{
  "n_layer": 13,
  "n_kv_head": 5,
  "d_mlp": 640,
  "norm_place": "pre",
  "positions": "learned+rope",
  "beta1": 0.93,
  "schedule": "wsd",
  "decay_shape": "linear",
  "seq_len": 2048
}
MLP neurons of a small language model. Each row is named by its layer, matrix (down: output weights) and neuron, and shows model dimensions 0-159. Each number is 128 + 24 x the weight over its row's rms, rounded and kept within 0 to 255. Numbers have three digits each.
After each neuron's rows, "fires before" lists the tokens most often just after its 100 highest values on Wikipedia text that the model never trained on.

L6.down1:139115133197123136108102128146119116128136142130095163182111104122120108118159094145077122183125111127107138095163112150145164114119130062104138159105131116137133117104124081102110106155140100142116143122087119133157111134132164095138149147140158123133119106074129124127115132177144146141142141141145137129134107114134110110172137167179156078113157098081087125150143107125115110105147155137115141144146093099164108142159165160103122111144115135175160097100138131124146104118126116
fires before: ", ", ". ", "\n", ".", ": ", "ly "

L10.down232:118101074134105176127127127134113133120161094104112115116127132128146140145126146124123121113151127119133132151175119138147119142136126177129146158126154136103127093123099127135122096146151126073119159163119146102167152140146136093070095153143163153108104091144144112129133128179136101153145159111149129125142118107146125143128164122162163132094118149153121128170136098095128163072084146110155086128118092105106152108096124082101175098133112174108087117139122118114151111135136190
fires before: "as ", "for ", "to ", "that ", "r", "ro"

L6.down85:103118147118173193116120163136108119091130102113155137180143131124090119106152161139118113141094145185201119130125132079090085108139085136155179121149134108117113151106122122118103124116155116103095145142151141118146108120105091111163139102151126101111101143131158156092173129111134139141143108142137165126150142082159114108110105097107137117127096134118138112125154125102105113128155143137156153114145109129131118099111084133141075162130145134172141138111142171150118095143133148
fires before: "s ", "en ", "ile ", "it", "e "

L10.down559:167090126137134115153105116139125151125189205120143067124103128116155119136120173138159121136117132121124126133123136120090119144148147113095158115162132178126139165095110142115143153097127115067112081134122118141138136152158169146097128104166070130128151139119067136143161146160134139090160129139147119130104151157122137113164115102129115125115123133093126124118115126149136093136119120152074115144115092132131114108095104150110086173080115121159144123114163129158134139144111119
fires before: "of ", "in ", "and ", "to "

L6.down384:143151156102141138057126169076096127159134098132123125138130073096097066142108149149149094138113129136133104128157125138073155175108127127129097123133124159151129114148087119122121153136137108127118133107121140152159107162109109107124124144128124104114138148138138140133110142194127143084157141177138092135125143102147099101125143146136167150134099144127105139136118093101146152094118146162092113099173148155121153099146128130095139066116126153150178130137136111125156104158132115
fires before: "| ", "a ", "\n\n", "an "

L8.down62:114116123097174122151115157133121146124126078119088077125126132144107116109123120138181143171110162169125082124120147112109128121108128092111145105173110188140117140125160173108133142105155124107115135096113143092118165148144163129156080101143073110125148149147154163134153122108154130138109104132151133162115149106118154095103110124158099140122105146094079119151126115134128121156137089161141147124073120132193111132175155152131103118116106104135154126116159114114111134109128133
fires before: "in ", "by ", "on ", "at ", "and "

L5.down480:090157117100132141138136129124070132154105117094136117159110118131163111106150178127123162160120139106133144104133162119137109170125122102104117142100092162152117118146186151135097134118144161143153138142090140140154111127127108191139164105096132119095128105106184141113137150132086136091093123120118142110145115110142106141142125103166152108111108169152147158107115153098116114125121157174089105135158136123145149120137149106097133101100143121066124165133126179140092096113143101
fires before: "to ", "the ", "his ", "C", "Ph"

L10.down198:135119137190119132125102147108141140119150115103131121108164165121126132114128133105107089098105117136169103156132115114108117150141149117128093138099136182083102157188117167115152103095131123091133122181127131154141103092101122092094078096166176158124124115110119148136064103152157131107140166143100146134113153103104103123128138157149097111140104140127091116119135171166104091153157133159168111145153124146134144141085118126154155113148143133139118143127140131151117121094106145
fires before: "as ", "i", "ause ", "for "

L6.down511:144156142118139150172104152119086092133152099141150145182143091124116175124158143146098167163104120128091090129087132155108142121058135111119104169109127138105127148113148153089144120114103149092123106113128103108096132144129094089124122134071139134145109135085104139163135121144125184171144140124135173148122150107090099147131110112090131134148133110149173155115141153145097115099111118132105129134124116137175137107125138113099105117104158123158128119090104164147141161128152133
fires before: " ", "| ", "9", "100"

L4.down472:095137127064140109129097140153124137126124133158165144157127131130134100109150116105134151141136128115155158148098141121142113138123109143115145129098121103126109148126127144124127165132125127107091130173104126117146140126089123138126079072109114151176088173141162134152148122131134153164110104137139164113133128160133091120067111125111150107165136137112156093100086154102148122111111114121140101117136135106075115172144179134132127186084097164115117140164147130106118065170115158
fires before: "″", ".", "′", "5"

L6.down574:165110112138155115086107130107129161097144106145069156093125185154132088178116079141105098133158100112168152154131147149119128120125128152136124091144079134132111098129141123129146130126090122155121112152127134133157118133115122156141135072128140150176138120116139131117099110154103155131135105148128168107116131142120164121102096072186112093088109134127120086146144122099094153143112144102148123146139146122126084119126123213139136122095124151137152107133138146147133150150119121
fires before: "s ", "s"

L5.down193:143116126136127097116137117101150137094156125095097175152193115133100120134133120117100142119155131120144102118090164068154156160139132117116122175141148177132136093129133143132127126106131151097106145107131160094114144130151084120128127086122117155100134124143138191129140092130084165130117138148102127131127141103149082166142149102147150115126163113113104151128142173129128131120128121157135141150115088144095122196104092145141159125099125096069159096099089134125134100110125125
fires before: "s", "m", "|"

L6.down566:132114144177075103144144157115134087165133171116152143100186131138126132157140110135094124099151093107123135109166142099119114115148100120129148091078121107078112103151126114150111110125096145123181146120142157177122104133117111121105081154118149162156126091116133127113104122094150117102109124124083163161111168129083108177144123131165096129124128165123116105114126125143113117114116141154152106171161119128158141156123164135117138162113155122152135148111140157086131147107111165
fires before: ", ", "==", "\n", ": ", ".", ". "

L3.down392:126145156165133145127089114123096131116146149132170162111143111150119129152165156140074081152159167106130162084146109128111145126136119097101103141102163138128134147139119069139076139151117123106123130118137138124120136152115137121139137092141154114148066166148153155106123126100116126139105154116107180138135155128171120111164087154107107090131096158098136085122108163150098133156112150088097115088110169077131162149128153101145106124106135153097144121144160113124126137123132140
fires before: ".", "| ", "–", ",", "\n"

L3.down435:092168147112129124134160155131124122128174089062143120101164167133119153150150147106168137100137167078098063093140116120131144134127135113117116095120118138139159165130168140106129120160109116127101107109095149112141103173128121146114115114120109141145116136126145112173105110167129174094128116109142159154143109138127107146138095105129132074120184122121147114134124138127105127176123114121125150148128130132125084160095098130104117158123109138102145162059158126143140167150102129
fires before: "m", "(", "in", "m ", "l"

L5.down582:141119066152102168101129106138128154122109091142130143160126163139149144107135143097095123133108138133157118128145121139142113088165146114136134114110114127104142105163163088128142147112129082167109146127134132119138146117097155189114119151123066128123099113148092089141146145142101089114132178105147126144149136104121165193141164133103149115150111095103151137110133130164146120121170102135137125168144078110072151116110090142110160113133090172147148121094143120142122114122141106
fires before: "the ", "a ", "his ", "S"

L8.down170:092106144136139181146143123117160094087127101166143115134105133149156089112161106151110105160081126129127148124052114098066153103141132133126176160123078120164097147111146114136142141098179135123134142163098126133118098136138117117133106128100127148140112135122167115164125140095128165142137127153121161105124108137141152107092110106091110200144099100124129102113136150151092108112130137117106144108137138147130113116132159142142158130100147141095176141121145138123148099175118105
fires before: "| ", ") ", "p ", ")"

L8.down189:162119125102112091150142105122115126136129167062122109106078162091099101143144137142102142155142118117111067120132141133149143070098120121098133144151129124097107129140134135127148145153103119146169167191187132140122119131155113152146106152115134102141121132164097123078131126128144173155102136136145177168128138119129138114147111110146096136153148117148099182105122127126118127086123118096127088143146124102129078091128123106115155140129138166083103145128169130130145142117112153
fires before: "\n", ", ", "t ", " ", ". "

L3.down286:147127122117119136122110145134140112080148047136109102141113103075128123126173141112126145099121154094124123141135141125113116140106098118119143122170137133146161124152127136111156170165125142140150144152146106088127134068111097110123135119125125096136112120108147175121158146170131153151125111144152104128199162092123153103116165094153118103132107106106127112092172138093169161062120127124130124123143102104138127121133162112120128130189122149160098117088127144159128157140128147
fires before: ".", "′", "″", "o", "o ", "are "

L10.down5:121123159138166144096118105147133116139142109138132111121105095131162114134129155147138132104118157128178157125127102097092119144157074125157107165143085121126164064110071144121157113125152128164086125161147168107160124105116126131115113109066161109127136125109111110137095131129126164093132126120117099122130117114132132098127129110165165104164107179159127171154156119137146094125116137096092127096105143113133159113084115120125147155130155107162143128108177101159157124159141098
fires before: "| ", "|", "in", "u", "e", "c"

L4.down51:081139118136146138103132137155145132140164135124089165134136133120134115166126128148103089088137111145141105134173116155089137076145109110116129183100146169156109115134115125102151135134109122090124169100108120104121143115171098115137133117162102136098162131143124103108096153142127125131116170175157151104115145114126129121123092120169129136126143128110100153074152101105102183185094103115106182143113121142149112117136118166119107130090151167141146098156085143133098105139153135
fires before: ", ", ". ", ")", ": ", "."

L5.down374:111103153118149164162110125140158117123154118153099185146140091138104093137135103157134106103123160120137144137163140105130126145131113090137141089132138103155121162078102125127075181129171125120097121154137169112149147098107117202118112097142104121151095136131129094084161141114086149113118131117099179140113123122087161101162139100111155162153133159118141099135101088137135115142088149129141131087129147092152110149160112123117118131128126145115139116141128080158162139131135127
fires before: "\n\n", "S", "f ", "\n", ".", "D"

L3.down593:154103153097140122137102094107110108166136159156078136141151126112096099126137094182119120164112130130120153116131118152151176128137133172139117105128183111088127147108099102167076158112134121155085144137121111106126120095143117113098116111140177149129094131132125128117119153154127111138132092139134127130133100127133130137163184128070131128125126125101122137114173134126112151170143122167136105159133172153127127116127151135126077135101140170146116082103126088098057141143124121
fires before: "s ", "H"

L10.down474:168107111114153150089109131096090096072158111122107124130118119112148143131121147126181138126105140155179148146113133120133108090129107095158136132102071109116112105162114174119138151120163118127110103125135121087134133126174109133140091104176135112154154163118121087125146163182151141155123130145099164095121151144109112129153106131123092134099121137150138148108144093122164119116137131116136128127143145135132130143148073100085141159130097124121169123143136153149096144156072183
fires before: "| ", "er ", "als "

L10.down59:164152127140154108141084146157125137112171167159104107113140124122119135134111114162101148152104158099109102155123128148115134132128124104106069126193131135098121122092117171143152103125122143127159132138125155129147130143125085129161126135126096147110141170153112104137115111147129125148151152129136073131109123124169082118088182129118159117107130124121136166138109148110114143119110161101132120097125130169136139107110125138121114111111122093089168143167082158151148111095103036
fires before: "\n", "es", "ord "

L4.down206:116092119141119119130070128143119136121118141165126137117150118081106133118123136079146105160121116148100157097118132167108119140147145137098114079154180170121177119102112147161152096141127136143133107114170132111119118124137177151121160129132126125128150155088110167114126115130049152144153072149112147122126153124104116119114131149103149133183175099129131133124131142101095127151136097093130082137128118122142134113125147117131158135143098114095156160118157162135137133050131140
fires before: "| ", "ec", ".", "s ", "ow ", "ing "

L10.down18:118126108146143128160144168118134141115111150087100162133124128143142095143158115109103100134112129153167142134132144111123126149155087093168121084121112152133165103100146116128136119158120136123132107106132134121155110112131107159112120089080139142117102105162116150107095115089140153133154124099118097168103154120108175113166091110104129130114157126146109157139118105142177117164140118139161129177185112088090078152148123139111123124128078178135114161145109131130098115168118185
fires before: ".", "fic", "b", "fied ", "″", "v"

L4.down49:095153175137117157121155117109113115167132115130146081097183090160127103125156099123144087105151126085142113108173107113155078140151119097112097148148131147119107140156136107163124091129130161133162124130151117174149128140135134122136152116129137135131115149148150138128115098087142140109158147140115076144135131141088083101146138097181149125128135128132108160123106156139097112153150111160152136113075126180104086088127170154123091171098111109147115125115141102132125147123117101
fires before: "th ", ", ", "-", "0 ", "5", "."

L3.down140:150129142118095078171129117131088110106119134157133159129119091116096138110076157101138124127101164117138194109104112177100107130169103146079130130075120137101158136154133132152129153101157115119104134123127146102114142130116125121133161114138134122137089052155144108158102094149181136147154104107120123147143108161127112140144159134150105127144123131110113120132122107150125092104143132151186086149169144164111112124099148134107103148127136165127108108150142159125160170125122107
fires before: "| ", "\"", "ian ", "also"

L6.down401:132142152130105090157113118144127145122093172136140112169097091129161131111120123138166126165140110148133151128177174105104123123153107105125120184097092107114158108112154128113138076128142145111122130122079153131110090159141140118128101119105089133135123148149128114126144097083130155137143108131129154156160153171129161143147123130094074150139122104097101149113163119148117102113159122129151095112152131094124128123162171071142105122091160077119142152103138127128141192134119127
fires before: " ", "es", "8", "s ", "4", "9"

L4.down522:137138117128083121122123150101116123158107161119115138135160146171105143130103101134120128121129112096165130096127139113114125167080129052080119121158106180138150093131095111135102136122100138147135163111129118079132119142100168130121131130152143125142135139129121126110171117160142137139104123128174124141155142089150163160123129141136123117096121187127191131163084145126086105144118097110102117149144143172112162110138147148149091093113100078132129169148118115154114128094103147
fires before: "\n", "\n\n", ", ", "an", "a "

L4.down107:124125135088135097167154104125113141159127106121156128098131104163137142146095115141118125091158110097136109107121129150086171116123142151095088141143116155101129108078149152141102133175117139140137106150127105131140111150142139193160152123116184179096129097148166114101133116122130098120124076149083121126147129129152104175097149149124079133095119117106143137156129120100104111168140110111098133159130149124149098133190155141140104098084125176114162120134130123141131130136141155
fires before: "\n", "\n\n"

L10.down221:131134098136166104115113145087158096099149118148141127138123124080132126140099077163143153177091127100114104138144111153127097142132096091150074119143106135154118111171150170114152109118128139094122152126122117128109138172129072142074091119112128130160094177090140163152112176132133148148081139164109111111114162105100117172135173137123110109108148121140146101144116139144124116120116132153144146131127151130130105144125143115141152136121131088112116128195160136119153095110127163
fires before: ". ", ", ", "s ", "le ", "ing ", "end"

L4.down477:129109108136142105103143083099100174155078139125081150121146133110129146138147149109095107103151134130173159150087075142134154117136106134120105152118182129117139133135093130100145086119118133107134127111129162111095125101126144140123156115122118145163084138111099135142113141129157166144140088141148124131104116096084127111162099135133124115112150150115169127117099147084120143130155137147109180117103114131146117139140131103129103071149125120131160088149145180155152186179129170
fires before: "| ", " ", "by", "a", "p", "ed "

L4.down416:135121137132115124087108172113163150112122170110123143118164120150115113178146137121086166098149155124094110114185099146109152135149106086096127149115119154084152168173124136131173106146137123122105118101091136124121159111142100094175116105144134117111144100128116116123117161105138104144122159088092153150137132099102135137112119131173106122108116147109142122132133121118073131128128166099085103109145108105090137126101116166141146125143130075165129140165104129181113169150139152
fires before: ", ", ". ", ".", "8", "0 "

L3.down367:162119094173107167125164076112131117151139089112130134141128146130090147150143154169139166138138123157081096137135123151187129119147101124115143145090116143123113074144126105144153130158113140138101174094123124161121143149122114155134127107140159128118121135097103113144101118129127110122073084077129106132185149091133121163139106156163124129092128092124197124147142116120139132117104118148154146159104134134117139119133129140084115112106132131087155140110102167138118074097129130
fires before: "\n\n", "by", "0", "ac", "ow"

L3.down383:106104146107166154130104056136173072113125144083149185131098127161134125144115110149136161117107148119128138127155104117125136155123111132164121141096104081152164111163168087130117121126157102105143098140122137109125131091128148079123136124104177100126130142170100133099129113152123164105161118119128181137127146157096135130149146113138149136123122116104153146114130129113106091110136148153141123123152131134110078175085137136138114144109094160105153113110078145174153122143115157
fires before: "| ", "|"

L5.down195:131102143137084135110100140130157111118155125131157133143146152116153152111109147090128125150113121139129135144148138112130104103099109141130105126127127163114087093138095088111142183136110176154121155142127154167127148123141130186105122085109105117131116126127112106108120143159094108128104130119145163112167099124113125106119107107129119075086126185122157111126131134130145176179162150065144120148127103165106132101138153117157109165133151153139126054159105105105148112144084156
fires before: "| ", "("

L4.down168:125094122103116173102190153153085123135099171151114104114102107127130110165109112099166113159130137155150124092136129157117161127134114115144127109158148119115124081131120143138108133160163166158116101128124118150130120175171119149129080145162120098100110125145138131130105110142130146129139126108139107141119112109110180127162154164124117121090130134102149097124112130083130110100157068134124103111077130163129098128118171096129170138121130186096132119114154156140146128071111114
fires before: "201", "a ", "202", ": ", "e"

L6.down609:115127122161136130149147100091140065108129130143099171099110151113139100212133098127116164094123091064130152093131138177108137154115139149143116156126138125162152147121141097112128158137134161091128164095134143150131107132163086146150094089135155131157101142121181166142114119149147185134150139114123144110105150140138125118123156137143128143088139120132134131133133102113099103140121136105087117143096116074135084134122127081094131150134129101135108136137124147122148143131086150
fires before: "\n\n", "\n", "'", "."

L4.down586:129151134103163162110092109125108112155110159130121145164157177145147073166095121097116145078140138143179132116077130096137141078143162155106148134102084169126115112099137099156109146150107123118120138099145107143089088154132108146094119140147147160170085135111149125083114144113150106108140111150112119161080124121150154134142160114135138162128110156095130126137135150142111130186111092138103103118112102160168128150124091107114132126142093144140146132142112161124146126103142134
fires before: "| ", "of ", "the ", "a "

L5.down383:138093131117099156116144112150140132127148135120112094125162164138128118120185112129126114181157144140095111192111121135124127091146121133092159063155124153130132112141124122132146052137131124124133129155142137107153120145157134144100194158096114143141114126099126133127125168134167099114132134121139095128127161086114164129186096077092130126136148102122084171135122126086085119153142095129183100123118111140117134142139142156142118138136112138106130157113109107116107117115096166
fires before: "s", "th", "et", "an", "s ", "ar"

L4.down228:113142061171110126103165116099144146131169164154113137122172103145114157154149078112084129099137136085143085149150117173175138136138136110129136131149134132124104180175140140157114136139094123099112128100125109122122113151135112118132137106121155116124157137110164116103105139144149152110134139092131102168141110052133131109150119129122120096066142114130158097134149108103107110192147128131139141130091135120125113152085123134109123139138139166101156119164139085148132142112123150
fires before: ".", ",", "0 ", "–", "1", "0"

L5.down320:172101157081166119095108148132116129139123132082159136123096114106196157145122157126118128132134123100109135151109115129117134121180136132146164162178143108169131121095152109129100122091112124111081147158128159124136135137139090120087179098112104155144097117068097103104109200150121109109134158079138155106144158148119108175124122124112096076145148136116161127116154147121132134121123155110124144126161104120104151097131110118127104120114138162136133117152128110155146136112129132
fires before: "| ", "(", "S", "and "

L3.down74:122081143113125107116150122125130180156126151125094129134154127161143172119132098120103083108149138120120114115131050131169143134117137060119111171152108121124119163116148178088139112147085148148133131143132108137173148157142133108121152087144118137111148106100120159131108145116104176127156130109121123143168118130111110091165090130125106111106118112125143163159150148144133144161152122124119119136099142138102100136093136155110092184104141130126098119085173080139143163137115141
fires before: ", ", ",", "-", ". "

L8.down467:157125066165131140168120126172107130088077132122129135133149128150147136132136124142126126141138134115145130146153112107141141099095128142122181108134147151080109123125083105087098104123159129157122142175131142133140105116114144088097122136126195142101148147151159136156149153091156126102136141122113134128133103138065109159147081186099111134143124143120081109107135113115114119081124116126092147112126123154203138150107105118113151133112149087147114133128101090136127139160145125
fires before: "was ", "is ", "has "

L3.down243:125108155114121148165095094124122132112110220145087126140125092087129122091155118157148102122160137136093151081154088135127127120159110140101135111110173106128123135161166127108135110103133165078169143119116120158110142149161136123102104128113136119094192096178106137110110128158104130093127142107163120124119092121117095171109122113136128104077108139126111136142136132119142105151140112143118141146085113146131109120148130181152115125156154139129110133138173110156147163114143127
fires before: "— ", "0 ", "1 ", "7", "1"

L5.down571:147111132121176118104123080124106139172155088116090125144115145065147152142145137142119118132135131156141111153147119136130085164088177162121111130132171134130124167126174121132114102125098146110108145134154082133146141143158118112140122109138133146090117140134176163141113140134110129122157077142127089119098109124176081130123121128097105141135145113190135112115152111109118092123137170156178115165096116088120086121101139128137160101114118135161147102114104157115118132122111178
fires before: "s ", "t "

L10.down507:093141127136158115168138114126171089113144138146167161107128116089159133111117084131102113126137090116141115095151130153130174121129092081133100111145128149167078100138107135122148126121068151126134138118112126120123210122120136148109101143104165128137138109113178179128084143119130105173154121162155151135142148133067100112168103104148121154117133105093117120130094117134070109114116163129122138128112159123124125150129144112155130125119130106138155154138153120124153143147076132
fires before: ", ", ".", "p ", ". "

L5.down296:136088092114110124108093169101178163071141182106157056109143128101098161146157109141159106103148127147092138138155117160080123134114132105095128135113168167114119122164150125101109119095147096122116131148173126110153125074155101130151130135109142108119183129165085148133128110164154134126117137075130130103143123138132096114102135123135140129123122130129117105182117097142115116122134157140130117117138107178168136126149111104167129140150122108108127134132108145135149131149111163
fires before: "| ", "(", "was "

L10.down279:111176138102119129123117121146152164121102120106153099122187129119103116151135150146091121159109137159130184137138183106113157119114093072120095130138116138098163150167144165122167128135054101137123108141161153154114134108150097125116111138157165127176135137107095100098147119106129132141155107131119135153152174157151136151126126091119136123131146117094128103147139123140105146111113138118082107128160143129155075124140111131123098125113130100104104119141136141133086079103109179
fires before: "\n", "\n\n", ", ", "."

L3.down314:113106122138095146055132109123160118107130073142108118149084081123138092128115172125190128105105110144134136146154160137122163145138106151135121125117119125142148102154125140155136126073143160094146116133162090114151137118124167161113148130101118159121120119123162137098112133118085134156113157120113119128105144130143147135137105109110079120137112126100181171100153102108098111169118145141159140140184151142092152148099101101095135151082121139109134122148166109149118118166107141
fires before: "as ", "the ", "to ", "for ", "m", "she "

L6.down555:116147164087106143140160127106126155142138112144123114141130133077095072088149094133158140143149145172155124141111123119150123127123130096091165130070133158126116136128133149141124184114118137095106114081121136151148147124133114143124159131101103142095138139157151135071138103182122124131166125107107123114119162111109101173091122090103124139140138148126154101137175114145132144122087170150092127067139183123136121143127159123110085133107140153139128105122152090130129115154119168
fires before: " ", "Sw", "23"

L4.down612:145131149118175186119121155103151128138118102168143094141145152093172119071169140085148088092102126156145128086103141142099103171148159165151111131095146125124122133156155132097126148143113117078121153124115140103144169160117130160104134110138116147119135094088166128131091115131101166126136127121159135100159138149112082135136097153131131159091130145130132114095087091118107141127143127170113089134115114130142092123135109181115115160077105119120119127148131165128117133143144140
fires before: "er ", "p ", "e ", "s ", "p", "i"

L10.down471:170159123163119137114101163122102055117163183114126173094130144119138126138129152136067101116137134127155180113157151150155147122120165159131118134119080123120110150099112135153121121106105106156087138156103111126175122111117117130103124125100161129143118103122128161139120117137106169129160120131117121109122136122151146089136089095107144149150171121096118101142163127116133133163105131137118072111126123071166088135128109145140110144118121130105128095181137125141174140119088148
fires before: ", ", ". ", ".", "\n"

L10.down555:162111135164165160124111084108140109095130165178106131118112146136131135091095093151112119143126082109144115134153135143158155108145079130112108110119095132152113142139135155118136128143086105144175121103135131111124189109145134127137115135181151137129122110092142133112083083141125148120130107147138095162126110135150135166141093147104123112148105155105143102141101105093087124162089131188130119150071113144169098118118169133135124171117126103151126107124137125111154185117137147
fires before: "–", ":", ", ", ") ", ": ", ")"

L3.down229:163151110105117145158109143097151150137153155103075134126130109148139151150161120128115155107138114092106120184115117122087166127150131139134145116066131153145116124166132147169117160095142097102069151129095140150116159123159079115124141142127117127129130119108112123113124107122129094079103122131156157170118115091146124103106142186158126102144114115143138171155089127101155153153115129156112129105142190147087128123156143149132162151123129126102148088135128094125123103151083120
fires before: "| ", "/ ", "ome ", "ause ", "om", "h"

L3.down488:175117170110154127097105128128100161125100145126141191121110147149118131119148157113167138105124143123162141095143147156094169129105082092136128134096130148131154114100086146157142130139165169135140129107137081119090110139165105106120138083144135120130125128124128169146118119112140161131092121139123099128097131138184119115118112101134134125140128143114164133166144159151121158135119154092122112126061117121139091060133162141121117149118159130090091119079108160150118115112135170
fires before: "States ", "of ", "States", "S", "II"

L10.down49:148106113137133119144070115116156123139131154125121179106108150096093138164158131118139164173111115128092184159085130119117112115125144072128122142153158149160093136095095106110141102136121098142126126184137129112134095069134153141119118126117110145127154126129113078181090187146118139175122096158110105103122170119142116098165134159183125127123121123131171119126120128152127120119178142121122121123096142118154130137132141133122154103138099136087134084137125135111150140099110132
fires before: "% ", ".", "al"

L3.down487:137153127116136098111133138105119118191140208135123132184133133120154125140100116117110141157140120140117105100128091103113190106118096102153133116141123134143118119149151153134144141141117131142143102106138119099140131107102129150145130082139166140110103122097160137081095143117132111120110120166094110129107117137168113122131094118108130131082133142148114132153181128124125117169111099108140075152085127161163192111158174158161100115106122125133147146132106153129149122108075165
fires before: "\n", "\n\n"

L5.down469:092158136143118138104151105117106150129123114108138091135103105114155101115109162128123122097144107170146106103098125158154116103162133136181122098122121112134120137156127141145141107136164152096132115126132152146063085131124154167175122113130172120121113120085110122121095110139173132162167142109113165152086110116159133092149095129112125150113135100117145134087115138146094133135112067155193122127101112148138113171142117091156129142117146138164105117128140118129144152176071125
fires before: "s ", "202", "201", "; "

L8.down451:154124124128146118162133130122133122135105133138119151140133165137103140119122082166153141131087125120112160118125129129118099120141156068144150097122121129111131100141103133135168125117084135094162117140128165166175112128130111137132148166090199063102122123116115116136119171100114131144166133103169132129107108160157101168139101112059138108146111117097087127125130158140127104101150155160109094139105143157109100103157133101134127166117091138171127164117156106116105149095122153
fires before: "| ", "|", "ered ", "er "